Part of a small language model's weights.
Size: 15 layers, 4 heads of 32.
Architecture: LayerNorm before each block, learned positions.
Training: 153M tokens, 13199 steps.
MLP neurons of a small language model. Each row is named by its layer, matrix (up: input weights) and neuron, and shows model dimensions 32-127. Each number is 128 + 24 x the weight over its row's rms, rounded and kept within 0 to 255. Numbers have three digits each.
Before each neuron's rows, "fires after" lists the tokens most often just before its 100 highest values on Wikipedia text that the model never trained on; "fires on" lists the tokens most often at its 100 highest values on Wikipedia text that the model never trained on.

fires after: " ", "1", "2", " $", " ("
fires on: "1", "2", "9", ",", "8", "6"
L11.up236:158133123130101151197149079127155108127092150143176143159103127113120130111138134159149143105101159139136111108079122136171106159126090115099134176100089118102148118091095143110110146113162140116149133163102138136153124137124111098137121126143157131128132136113108128152142118101159091139

fires after: "0", "6", "5", "7", " of"
fires on: "0", "°", "atinum", " million"
L11.up331:117138145146134107130136105149131098139135118109115127124146132165147140088167125139115107112106136137162107157131106142128150101084140145138092118133130143122144182135099152130146154108064144150065156113134115161162128131130100138103106109135113142133151144078170126105108108125116117149

fires after: "2"
fires on: "0", " to", " ("
L11.up541:146118147112112114139100124113062124098100107155132169147120188137141169110125130170135148154100108070114123107111122078150126145142089093116127120102107119125150147080084172110125107160159155148148115125119116154099087181122105169114175138143151118128092088124117153133097132134169117122

fires after: ".", " .", ",", " McG", "0"
fires on: "0", "2", "7", "4", "3"
L8.up215:111133145156126115146172137079099123094111143140146118185144174137173095191129122102081089170121072147116138135121149143083104120140140134117118158139129106167138172151133153113148120104149149119156095131104103104160136128167149074171076142131127123143133129133127127115065122118094100116

fires after: "1", "9", " B", " Genus"
fires on: "9", ".", " ", "4", ":"
L6.up20:121132087133123136101135164074108136124145089152144119136119158140142139149063130116164115136107122136125112168109139139147112124058157076098074116087169110113121154122181146141120165158170130136098127118129122118117095154088157162145139152150152150191108123115105140101130134115123105104

fires after: "4", "2", "6", "3", "1", "0"
fires on: "0", "7", "5", "6", "9", "4"
L4.up37:159125121085124138128144151126107107132130128132129140148152124158116129131147120103112110107123123104196124089168140110132118112138167158110095142162128163137160142151102163183135161126110132164117086113098123159120111140115131151105126102156103121149119156126135147154151147127185147098

fires after: "2", " (", "9"
fires on: "0", "–", "2", "m"
L8.up198:092159152116157151055156131124125160123155111166176138108117136152131121153132124129096090126126162149100139089127159165169119114134125131107173125131082149129126145118127157106131132149126106157122124145137126124143094165117107137106150159153098135156119091159103116079118115102119143073

fires after: "0", "–", "9"
fires on: "1", "0", "8", "2"
L8.up203:122122140113119097145113102138107119085112067149122112130127118119118130155153101121134120154153115159145131135136138136135151174121118116158118120136115149166130131151120112094130123161116192116115179126137097136125144128119128130110119169150179118146143085121162123133112152132140120118

fires after: "3", "6", "4", "5", "2", "0"
fires on: "9", "7", "3", "8", "5"
L10.up562:127157125152108084138150126123125110131129102124145150106161109124147149148162124057138118145144124141169110147162119108124127158107070141126137156117123166118151161123097142150126130121081108127071141147106126152109098117122140153096122158117093143194096112114077127114145096149109134125

fires after: "–", " ", "-"
fires on: "2", " and", "1", "0", "8", "–"
L6.up243:114096124126137144092126115096154150122149128148144114101141130158116121147131114146128145123108137112109145089093167119151115175108122130075152141092120112112109125169182146126114141130122100130128130111175084165104110101102118132110178095133124130194113143182145067096117137143123137129

fires after: " ", " A", " F", " J", " W", " the"
fires on: ".", "3", " ", " un", "4", "8"
L8.up62:158144145152149128080091088137110159126137159117137111159112152133148103121100113140131132102112141127082120104091153144136167076123074116131131133150123101143122134184161148133105160140128112111132108074144101162136118101132120136133141138129115079097141139133162119098152092184092109117

fires after: " ", " (", "–", "-", " and"
fires on: "1", "im"
L6.up196:137114111131150114120148126088116157110085110164152086122131155126133152104126131104100146172133137119094135149136124131128141082150142074161136135135108109138150160087097149127105113131138129078093124083159122096117096138157138158126174108099109096139128128121108083096127101102133092136

fires after: "9", "8", "0", " COVID"
fires on: "2", "7", "6", "1", "8"
L8.up407:074107121133086143144128126148126120114139119095138092126171154128093143153123140115141118129161131122145110117174167131125091146122119100135133097116142143108051108120154110132155136165159160092084157087147142143149116096122117108133131142127125125133143131161113157083134151173169120112

fires after: " \"", ".\n\n", "==\n", ".", "\n\n", " ("
fires on: "E", "Y", "O", "I", "J", ":"
L4.up451:166090151104096138102165122104140148127098110169153167138149146113123126116125131132095154117099138094166110156104123081097094120112138156129129146146124123120150084150137151124096136146123107102137146097159193101164133141152116157101148106119130133163125141115159098118126112139144111134

fires after: "′", "°", "3", "2", "\n", "1"
fires on: "0", "3", "4", "5", "9", "\""
L6.up494:116139132148158065125155113131136148139129145133133151114120185127133110155178094063087122127133076157129101145139109084112129111142101166165121125143092158103154092118150130125113112112109149109156156093122141105142139116139124184152128085138134111171119158135151113141130150145101119096

fires after: "2", " |", " Chart"
fires on: "0", " ", " ("
L8.up420:126147199122110141088157082128124143169130086169181130123107147126125150119144149100129081104101121153101153137110162132105119090080162130146165116131137134118148158109070163118144157141147141147177140127147129130146061111101114134128114151152156135113138109146125071123116151119115149103

fires after: "9", "7", "4", "8", "1"
fires on: "7", "4", "1", "8", "3", "0"
L10.up326:098126067117119103108133146093127129112123101145130126165098187138151105145147172106120140107122133130125086132123150147132129147126151117122152146118127095113121130163161143129137174154095145118100149090106132150124124151120127121144150146126113121125108140138185125144112101154146108142

fires after: "9", " such", "C"
fires on: "9", " as", "he", "."
L7.up110:147096143086106172135142131126131145108116121163127087098121133156087135160122144094128101132145138163103114128104141118161157130137136124094101130107148093122099119121129152123162110131072140118113103124104154181100073164088128130126152145144134121184140131191125113104132118135139177125

fires after: " (", " in", " C"
fires on: "born", "a", " a", "us"
L8.up544:140123130132167095115153098098140159147132060115123122108114155144158126117144109141111189133099164155064165152108110107108154147101141136137162122135122122134111098137171111117152119137111110137121062125115177118112125155092108143180174113142130109102106133150128109144142161129117119094

fires after: " in", " In", ",", " the"
fires on: " ", "/", " such"
L6.up76:158131131094155126103103122129094116145145143175136109113128140138105139085123128102174155103101105158113140115141158137154138122113143110083118108113113156130132156150108179112151135157167130092145146101136145114118110104145075121134115145140115154104141109188142091104133104138144131150

fires after: " ", "\n", "-", " ("
fires on: "3", "5", "8", "4", "6"
L6.up139:105112156112136122101148092116093144126117104120102137118126187147111156126142106109121138164117143182102083093114112134114150094122080129140139106138144088164155123137167170116101150141140138142174114107175117104132125134082104145180136118157154092175123095124141096116124065144143119143

fires after: "7", "8", "5", "9", "6", "0"
fires on: "0", "5", "3", "8", "2", "9"
L6.up545:090124129111113162106153135082140112099164131117146148127129116148100131210146117113102120107134107136155111126123121128115096122151149121106119089124116171127116131128124148149123119127134159147111146152045126142166185147093129137112122157108174153134130123148118155147155084125129117112

fires after: " of"
fires on: " the", " that", " their"
L6.up297:113117112137117152125122091118116099135134103119169091100120153132133113130129157140104115102093118129159156145151150146149093111104108150133144121135124103145097136153135139111089169161090122132116065115145178183148081111146158169141106127100136181128103133115142143103119119120109139143

fires after: " St", " C", " S", " J", " B"
fires on: "."
L7.up150:138158140143120110123146149109104121167114133164149112091094176125158142151107093116120168146070124145125136140145154165095161156091147122129127135143128123163116173138107106090151156130126073096127175106134100163086096093129150128157105125133123075141137126125098110128117139128118114145

fires after: " ", " (", " |", " É", "\\"
fires on: "2", "s", "d", "t", "n"
L11.up36:122136165089160123130098109115163129149152127153162118118136179116129087107079095153108119118134133124080155104079107157148085118061085153128151148099131120163178144107092163109134116122127117122163089119109147078109118112116096139121144111137126094128147145122197112134117156122125130121

fires after: "0", "9", "1"
fires on: "9", "0"
L5.up311:107088155126117141151179126128147097118132138152117125109108168174100141157110129131135116132130099167113091121090137121116110132121149151126126141099166167122144114084163123107125141101096157149080154117108161116167114128089130123100137101122111130175148135130103139086122118135127148125

fires after: "1", "2"
fires on: "9", "0", "8"
L6.up546:119148136098139130069153094106120114136138104130133126102141181162128129117142095068160084126124111163116135130119119126152134096128096143129137108105158085104165136094155169120193129142086127161169147119096135108119127152117132139152135141121157099150156120173143154104140138119136146099

fires after: " |\n", " GF", " Date", " Length", " ±%"
fires on: " |", " |\n", "|---|---|---|---|---|---|\n", "|---|---|---|---|---|\n", "|---|---|---|---|\n", "|---|---|\n"
L3.up607:097140119110146137124118087090119119134116094155154140110133144134148137116119132155153135125134120148096103130124136127139104096149154140140108141169104134112132080128151119113116109110151129096109153158160137086084079120139130151095118114188147166107068136116103128131110162146164140160

fires after: " ", "–", ","
fires on: "2", " ", "1"
L11.up530:130114105117100075124181091152138144106129100150074157126112122115126104115088121140108113155146146093124130132131135171146078111106116115107152130119158133141092134169119157154131100103156114127114127187141119098144145130087114170105135168112102113106113120143140152174118139172114106168

fires after: "2", ",", " January", "==="
fires on: "0", " ", " (", " season", " Division"
L8.up369:140170117105141120064123145146111131143139115148140116142118182125119136106128160105138135129108141124089123107092110096095121081102111099133118078150123143130164132122162154070144154156160118164104120121119148128125062167130109133135157150131143089134142105149132128093105187119085092147

fires after: " "
fires on: "3", "7", "1", "2", "8", "6"
L4.up554:140098127158116139114132084121067140168094107103129134135102174139110134108093089164155117125124189154133150152132141140126157132132099125123137142121118086153169105112150115128174123149143117112147126119122127135111162138128085147115138103147159135115166102154154102101143133147127149126

fires after: " to", " on", " over", " ", " of"
fires on: " ", "2", " th", " such"
L6.up418:112120144140123150140128104154118105106122176162112086113159105156107124131152127167104114097122091199134117121157142122171138107115123158144133125121120148119144124129077187120108155122178119113089147125119145099182118106132121111103098111157112163107103114100110114104135130130138130164

fires after: " ", ",", "2", " July", " May", " in"
fires on: "2", " ", "0"
L11.up416:128128141104154133122107138108158151142140109136123105133105167124157129104126151088126153129112152121121114099124078148147111061089140109123151099115140112159123126107112140087113086160164157126135118130114102099126098150105141164093164154129151115129134092172105116114117166125085105145

fires after: "0", "2"
fires on: "0", "1", " ", " two"
L4.up521:077094155117096109106132163140164126087128098167113145118123160108127138164150104134105114133085092161125140116132147129143137152130105112126149135098163132131137155108165137091130127149092148133133120129153139113130138138055132151107134155110110113181134091137142095093117145195124145131

fires after: " ", " |", " Turnout"
fires on: " |", " ", "2", "1"
L10.up621:098141142150065150151124143106120116108134119151131120152111131139117088062151102166123127154131139124099145140124134130143105091122115187116175139123124097141144130160121114128158141149185114152140123103107131116118162143142107109171113115119105087110091148169131099103126158127100141120

fires after: "3", "2", "4", "5", "1"
fires on: "2", "1", "3"
L7.up295:155086129113140162091128122141190143092090115125147148174168117109111096161120138102123137093098120113147124145116069114107105099135163135154169122110100157110114136133091120147123107127131108138115133116171129109160092136127127131095133129106104155117120139160150154117125110138139122072

fires after: "2", "1", "9", "0", "3", "-"
fires on: "0", "9", "5", "4", "2"
L6.up36:108148134143090136097137121135110177105122132155101108123110185151186108172156139083144108106074108132074108113131101087098137145161122136128141117159133138178113158100141157133141154085107166164098106126142103130128100170084131143136124129155120134150103134093096159091146157145124125102

fires after: ".\n\n", " \"", " (", "===", "==\n"
fires on: "D", "F", "N", "c", "R"
L4.up548:141124115148139121112118075113073138146138162150114083071139175144098115099150109167134123119155108154148149133115113125114106118122140123131122179148092123148123082178114177130091145081149117095158126123135176122167144123122110147152163118142117102160166153130137128124134131115154117148

fires after: "0", "9", "8", "5"
fires on: "0"
L4.up48:100132138111122156118116135136118112140145139108111135078141145116140121190151157135086101128124118121124070096112153148119109142145140151113134127144139145128129135106167120086117144113105147124101110122130143159111127139140140154165144142120092091184124101107093133137103139150130122106

fires after: " —", " of", " Swing", " ", "2"
fires on: " |", " the", ":", " of"
L8.up222:100146135091101130150132104101101097139155154137174127108156081187170075137129148144159129120104135129160124167125106126148097124137143089176153113144126122160151116122098129101129179114126145102083136142154134134137111128120127161082108090106141126097141127109136105131141093135097141110

fires after: " (", " \"", "\n", ".\n\n", "==\n", "\n\n"
fires on: "S", "J", "W", "O", "F", "G"
L4.up464:151100151122160102103131090118142183126142155158146126103152134123156105119110116126106109132085158147126161118118129124109137124099101122151157154154166126113138047137109161100139116117139125097135110138152132106140152156125120134151164126105129131140159151142105141117148081100163115098

fires after: " |", ";", ",", " Apps", ")\n"
fires on: " —", " —;", " re", " |", "le", "-"
L4.up406:136130107149098148138147136103161100121117108109113109064154160110156100124166107139090144152173101129135148119155134111154144127163159118171090159097167103114144076186160135134133131137117145109123108162134141115125136127148111111139115114096130155148118131147127156116092128084157083115

fires after: "2", " ", "0", "|", "–", "\n"
fires on: "1", "0", " ", "2"
L11.up212:093116129126122127127154136158146107147145147146167142088155118134132134166115169113130134133130092119136176101110130097141133105077086103129155141123075115113107142137117156119142093139117101148112147097118111090088120139137131164120088165170139115129106126143127130117136117146149150124

fires after: " in", " of", " throughout", " during", " In"
fires on: " the", " this", " a", " his", " their"
L7.up279:095139115151164145138113133151119124147094122129151101140145173150121166143168153112062129115112107141124128144118111101143127106106128121145116137127137155171137111138103128097078150149127149122117100115128132113124110131176162097085097187167121161120148138149103089114096107116110104116

fires after: " ", " ("
fires on: "2", "6", "3", "7"
L4.up501:137131119108131114065130123113113145145102102141156129154145150135122134113119104128130170126154201130128091097141124135145140102131147118144103101119131116117124104140141128132137125112155080110158141128111119135147125129113098190161149145103124119105128131164165142135101120104148093115

fires after: "2", ",", "0"
fires on: "0", " ", "–"
L11.up428:158113149109120111103119104130148156105146106167125124139129158118136117138138157108138112116093080147117124086115119136185112067052122124116146109122131127127125127093119141134158132149139139147141096133127117119121141160145109195120141184138094127110172136179153101095083165108098138098

fires after: "1", "2"
fires on: "2", "1", "3", "im"
L4.up497:127098146147150210089108114110145137103113121114125143154150145091142106121101147153148106096104106140148146169095109153129137154167123121132181098115119130091137134133137111144136108144171113132119121107136084125132151167122112138123141141142164170160109144169107166078148118117115107084

fires after: "1", " is", " =\n\n", "2"
fires on: "9", "-", " too", " of"
L7.up567:149105099138128170067146120136112104123057104091115167118154138133118165100116089144112129084065150120122124136123121108109133120136138134091160120122120142139137101099156127162145124120090108146127137178149158132126132116178130143116150149140162134149111118145132161095115123125148129072

fires after: "0", "2"
fires on: "2", "1", "4", "5", "6"
L5.up205:109112093111152135160129154123147159155097122134128124115101114127115156153148114104083123157108094139134150107099122128126103101123124107131178130105123105117082149110161108135144144131082150105077138141070134158176132105131137119129113174141112176163131147143137133097123175107144126149

fires after: "9", "0", "2", "1", "8", " St"
fires on: "1", "2", "4", ".", "v"
L6.up319:091141102067132112087144092107135163153114133130105138143126140101131128128095116179125127166126099157131148169122129144155112106142188095148125142110170086103047161095159124160138123138107120128102137142132111143118139161089136130094141136179140150126117117148112119111108148138139111103

fires after: " the", " ", " (", ","
fires on: "2", " ", "p", " o", " ge"
L7.up528:198101152101100143110121121103126153118143129169114121094126142160113139106127119196088168111113109154090142135118150140149136159133122161128145132082141128126155088091128175160120139139164117086117126128123118117134080127126121142129153092165144127111122089125141096060111105168120116112

fires after: "0", ",", "3"
fires on: "0", "2", "1", "8", "5", "6"
L10.up362:118124159134114108146095095109141093070116116119179152113107172126160136158114105152130150136138123111120148116094135111125142119058121131131163096110166153110116160105161124149132100158083120079117172112124114163138143152139106119159110144128153109103201090142110140133090155130110147146

fires after: "1", " Sh"
fires on: "1", "2", "0", "y"
L10.up396:166124135175112179099131092164153091122142107146122120112166140115127108131081109152102140123112127061138129120140110142124073205106108094110164106143132100121146113167155108103118134130152119111123143121085150102152165179157117139135138121138138118138143141132156141101132128102128108135

fires after: "9", " to", "1", "8", " York"
fires on: "0", "1", " on", " her", "'s"
L7.up348:109144120152116167101106126122098105143115115111150082121169135126116117121108158134115116103112130090146111144138109161119129157177182116137108128128117150094111134113095132115146132195198098125122155083116100141166100147129143123114116111185136153175146137134123099116104122122136104111

fires after: "–", "-", " un", " "
fires on: "2", "1", "0", "m"
L7.up217:138129109146144145098132113099135106126165125150179130088107166153104124123151113137139118125107136132114144166142143099105104157124122141150184147118122116153153117146116148067122096135148185109122122089125158100110133131164121119132131153126104091122095143128148092106103098129120140138

fires after: "0", "2", " ", "W", "9", " g"
fires on: "0", "1", " ", "9", "-", "ren"
L8.up472:103094150105133154114103111130142096142116094216122137084156177132122109147109123129137162115072112139142116091145136121143141146148131130117098126137194127092141114127171104148136176143116141121168127111128117101150128103106078141111115117112130129180122092150110116145104102145144164138

fires after: ",", "0", "9"
fires on: "0", "6", "5", "3", "st", "1"
L11.up199:096123155133133102129157114129137114100118103115125170121115100143117109175124114113095131135127165109113115160151127111164148135131107092122154100128147137148152140154159180142127162125117140119126195142119094086147151100129123126118124127131148107121159089136118190090112106113088115105

fires after: " ", " (", " '"
fires on: "0", "2", " and"
L4.up342:139146130175116113134108096122117130138133167113151124137133142120120143102171088145105151057120130158143112098136147091088120138106148126126125097136114105101146089126129155118161184166152173140158112089077127091143105111148156096153113122105131137153170140164111124114116110115129150116

fires after: " ", " ("
fires on: "2", "1", "6", "8", "5"
L4.up595:169095116135107146137147088119115120158099103141144155104125148128122171121110088170128154095098135123089143114075118130108119135107135122121135125147117081134137140143166115138133158090110172104156116105110124122162098118138115124155130110122114148167128105121151120133121168121146112118

fires after: "–", ",", "0"
fires on: "2", "1", "0", "3"
L10.up626:076118151172084132135095151107118145107083125178147146164088142132131138158119109120150121152121128126133134109102152093150094144152126106142128104128152115118095146136120138141112076103112119134154158170144100132130093143157103145167113155133135121130138099170131181128083150150114127128

fires after: "1", "2"
fires on: "9", ".", "0", "8"
L3.up613:150150148144104173100117069126100154130137122104139093130153159080163135132146140151135104115136131109124110125155107119140100126130094112137107116083145094151129125123132105151131103156137088129165134129115107151149089120127122120116112140129154103131133109155123169108062118144098141109

fires after: "1", "2", "b"
fires on: "1", "2", "ond"
L7.up580:131113102118117203136130146132174145128090116133125131134154136123097097119093141103126117097118116057129148167110072144117117136125144113120138114151111150100105134133134111151144089164117114111136088120140097114157129143147134127147118147143144157115161117171148166121131121122130078065

fires after: " \"", " (", "==\n", ".\n\n"
fires on: "K", "S", "M", "H", "G", "E"
L4.up218:141135088143136148082145130129105160130113139182105114133125165122126140125107097168110139127105090167151072121074099106113157127140149179130115145156131138077101095112132144113132127115108152122160133147142135135140136126084127122174148114134144141105084152152121128125088079079148115116

fires after: " |", ";", " —;"
fires on: " —", " ", " \"", " —;"
L10.up585:166134154098115131166145161091129107156108098128134105091146164134137076169106130104124166142090143120178125103098103139122122140157119111161110081122173127130162096138106142164168102131082131124123107117154120155127104125146137138158123178153136132117129137120118141140122135103127126110

fires after: ",", "3", "8", " |", "1", "5"
fires on: " ", " to", "–", "-"
L10.up620:127134153123161117130139142150129139116130087154142149131172155071061062132144128132144124112140100144133110132093149147103130157114107118120155151098129111086104135126071148157127134120169081136153134158134124151143119127136120159103143129133105098119152120133131185104087119136129087121

fires after: " ", " (", " (−", " −", " +"
fires on: "8", "9", "0", "7", "6"
L6.up159:125125143085144134117125101118105117185119117146131120082084176143149135136144106138121171132105119173125134128129136124161181095109093118119143128121151120158149124171127140095122122082143113127146124154166131121098102132127114180185142130118140105168133090109145090124144133144123113126

fires after: " ", " on", " On", " to"
fires on: "1", "2", " ", " where", " whether", ";"
L10.up637:177111098147117089130138102124169097114100127147110128130135090132136097118104134142136132085102173125125103078151103148152108075175159111133143157134113108149153085129144130111107139160129144091091142200119143101147163164125128125117099128186111146117158107128176125158110114153090120143

fires after: ",", " ", "1"
fires on: "0", "1", "7", "2", "6"
L6.up394:142155123152115142147098100120128136129078153155121119122111122127131128155176094113120132157144136114168123103180114132122128135129098177154107120101118134127162169160149122103146133096181134101152139106115085123183113131131130118134113146123094142118147144126130116139117100119131124100

fires after: " |\n", "\n\n", "===", " |\n\n"
fires on: "=", "|---|---|---|---|---|---|\n", " |\n", "|---|---|---|---|---|\n", "|---|---|\n"
L3.up390:125115121127136149166114105120148113106127121125135152140152074135149142142113124150093144178109129184123080167087136145094125098154126122131154104185120122127117125155172140143116118117136138107135134124199071116144107107129103139122132150171135152166092128153167126148143158140148137103

fires after: "1", " sp"
fires on: "9"
L3.up154:126141145134121156096160106105126147109104118122100116133175147126138144136126102134173115099099136134147160131090110119151117148139110136113150077095138130097174145116145132161164114126122130138162137138126084133125121153084132137118182122152162156134147130137110166082131116124130148070

fires after: "0"
fires on: "1", "0", "2"
L10.up278:106121138088151095125151099142124103107121087139149169140157162136126113169143130136080135134164138153138108145092118120123146132125126087145110098110165172083152128100148180150123090140136155106121186105158129141123145082125123120148161151114136156084146093131137125146045123148142148097

fires after: " |\n"
fires on: "|---|---|---|---|---|---|\n", "|---|---|---|---|---|\n", "|---|---|---|---|\n", " |\n", "|---|---|\n", " upon"
L3.up594:126141102098180143108109091098121153105077131151184148116122138097179144101122155122137112126124173165144124151105115142092103093144100114090140118128109114123133091128155153162166138118172155122104148120160146124107108129133098144112127134101150149138110144122112085139107158126153099134

fires after: "2", "1", "0", "9", "8", "4"
fires on: "5", "4", "2", "6", "3", " once"
L5.up94:102115136098138140150118150150112068073124088136127143088178118140093131130118135097180114085108125142119085145152172151137107158161138097126109118107132145121125055129155122136133119092078150106071125120146164141129138155086114149081084138136111136131130148142128151127119140145158142127

fires after: "2", "1", " "
fires on: "0", " ", " career", "9", "5"
L8.up542:112110096133144127095180111141133086084176093119155112165086182174102102131170110118087140141129134135126101093126148137143140136129120145103118110080144143137142125116135117100120135150124155136138123118105137109166097141140137163114141110149143099181126098140160118154117146136113128111

fires after: "1", "0", " ", "–", "2"
fires on: ";", "–", " |", "-", "1"
L4.up272:118128098155056167116142138151159094148068109138150072133125129169199097129109117118152125119141152139089133164097095159111157134145128148110123134121102104130134140123169111157135134125126131115144127118139092162162168174129138153134095143144139171116146138128116107069091099128126104094